MLP neurons of a small language model. Each row is named by its layer, matrix (up: input weights) and neuron, and shows model dimensions 64-191. Each number is 200 + 30 x the weight over its row's rms, rounded and kept within 0 to 999.
After each neuron's rows, "fires in" lists the words (lower case) most often at its 100 highest values on Wikipedia text that the model never trained on; "fires after" lists the tokens most often just before its 100 highest values on Wikipedia text that the model never trained on.

L10.up551,180,177,203,217,170,244,247,167,225,223,234,175,182,215,194,177,170,172,203,231,196,176,211,189,172,198,198,233,224,230,168,216,214,194,191,213,234,210,174,203,197,220,200,222,230,187,116,173,181,218,162,173,129,207,176,155,198,169,278,189,203,221,204,251,205,245,192,216,196,168,212,183,170,199,212,236,234,233,227,166,188,279,238,214,194,194,203,202,179,177,251,234,140,223,193,141,177,203,147,158,220,233,259,198,223,186,224,211,234,184,146,207,171,240,180,213,170,229,176,208,207,252,196,227,256,207,172,222
fires in: "first", "no", "became", "another", "each", "without"
fires after: " the", " bec", " n", "ot", " g"

L3.up164,219,119,267,237,261,216,214,197,154,171,179,145,231,225,181,190,227,159,184,212,247,189,174,222,206,212,191,151,218,174,185,202,171,154,142,247,239,236,235,213,186,140,180,247,239,227,227,187,233,175,169,196,185,208,257,156,219,235,187,165,203,217,219,216,155,202,156,200,163,215,218,176,190,175,178,208,189,136,195,217,169,186,229,183,218,182,245,189,220,200,162,180,190,196,174,172,230,186,218,162,233,229,178,152,226,179,216,220,200,249,211,211,217,128,165,287,193,214,179,171,178,180,207,180,214,220,207,184
fires in: "university", "music", "life", "and", "wife"
fires after: " the", " M", " l", " m", "ate"

L9.up946,204,162,224,202,201,212,224,232,216,204,169,246,172,187,246,199,236,242,211,188,203,198,197,205,211,186,192,208,255,205,158,164,163,188,168,213,237,185,228,221,201,175,191,203,176,241,192,197,190,225,164,247,188,180,195,205,164,219,207,188,207,179,207,176,221,192,195,246,223,170,142,198,164,192,205,156,194,208,157,244,199,212,268,204,229,231,131,176,198,184,164,226,179,158,162,217,228,182,184,200,174,220,181,201,236,172,191,174,252,203,118,193,179,159,177,206,250,234,139,276,182,178,195,230,131,261,204,199
fires in: "3", "3rd"
fires after: " ", "19"

L4.up788,188,178,184,199,225,274,210,189,165,227,210,185,207,207,165,223,165,235,214,205,164,188,194,228,249,165,191,245,228,178,198,234,181,184,224,256,235,229,254,195,198,231,207,186,223,178,229,226,207,205,162,218,210,258,190,237,190,252,207,187,160,215,260,229,130,164,236,222,180,206,143,172,185,158,217,203,230,199,221,257,133,158,166,198,171,160,219,264,221,200,206,197,219,232,213,160,249,216,228,175,244,151,175,184,236,171,124,217,202,233,236,217,195,195,203,157,153,166,198,172,217,232,222,179,204,236,161,210
fires in: "with", "husband", "higher", "al", "based", "business"
fires after: ",", " h", " b", "ong", "er"

L6.up10,170,238,217,202,160,212,167,181,142,172,235,169,147,198,251,171,186,217,176,182,244,223,202,222,151,197,206,198,208,183,182,189,179,231,215,254,201,228,196,227,169,188,126,173,185,188,184,196,221,173,164,241,153,220,172,210,228,256,180,171,220,176,133,241,210,174,190,219,188,152,208,189,206,205,291,247,208,197,204,239,147,181,198,213,176,227,172,174,210,236,199,153,218,207,237,171,245,230,220,219,168,194,168,194,255,135,226,238,246,227,225,207,158,233,195,165,228,211,212,195,212,201,181,199,198,183,202,159
fires in: "this", "tour", "there", "one"
fires after: " Th", " T", " t", " The"

L7.up115,238,175,192,227,158,179,204,188,191,297,175,214,207,177,170,184,202,171,201,213,179,230,196,177,200,163,165,210,200,237,190,193,251,190,194,249,203,238,207,208,188,118,209,211,147,203,224,193,206,211,201,175,228,173,187,181,146,178,206,170,284,152,177,141,166,207,220,199,193,224,188,204,261,151,227,244,217,204,161,191,163,238,168,212,193,256,260,143,217,151,193,195,211,160,213,244,197,145,175,160,235,221,128,193,191,199,243,218,190,208,134,194,136,149,203,244,238,183,180,223,259,194,220,149,242,178,192,188
fires in: "early", "life", "research", "associate", "school"
fires after: "ar", " l", " ass", " res", "im", " L"

L4.up168,238,178,214,207,205,222,252,214,187,130,163,218,162,197,181,187,190,174,198,171,238,203,177,199,201,215,142,157,214,147,145,173,196,238,207,200,237,197,160,217,221,178,224,227,220,196,143,175,171,187,193,227,238,232,162,189,173,156,233,210,226,211,175,159,252,198,219,180,196,200,215,137,241,146,160,200,217,167,204,273,251,181,235,179,228,196,185,246,215,165,188,187,215,205,241,196,211,183,233,182,178,235,223,211,182,196,213,179,225,198,177,237,159,188,190,232,236,186,147,138,164,208,239,147,188,217,143,187
fires in: "became", "become", "because", "forces", "own"
fires after: " bec", "a", "c", "om", "ic", " o"

L4.up96,183,183,187,228,212,172,201,183,205,215,235,174,206,191,225,218,176,229,215,185,221,200,237,194,214,207,178,211,232,143,169,212,174,186,171,192,219,220,148,221,159,155,212,225,216,185,109,231,213,221,198,219,154,169,247,218,220,197,198,166,185,227,184,227,136,301,188,159,209,201,199,207,201,207,211,174,217,227,302,201,200,159,212,168,142,190,197,215,188,242,201,194,185,134,185,214,196,167,191,177,208,219,235,203,223,197,246,196,240,217,138,200,198,170,227,153,212,235,203,234,170,201,195,233,221,224,190,176
fires in: "this", "ellis", "his", "tennis", "episode", "elvis"
fires after: " Th", "p", "ll", "v", " H", "enn"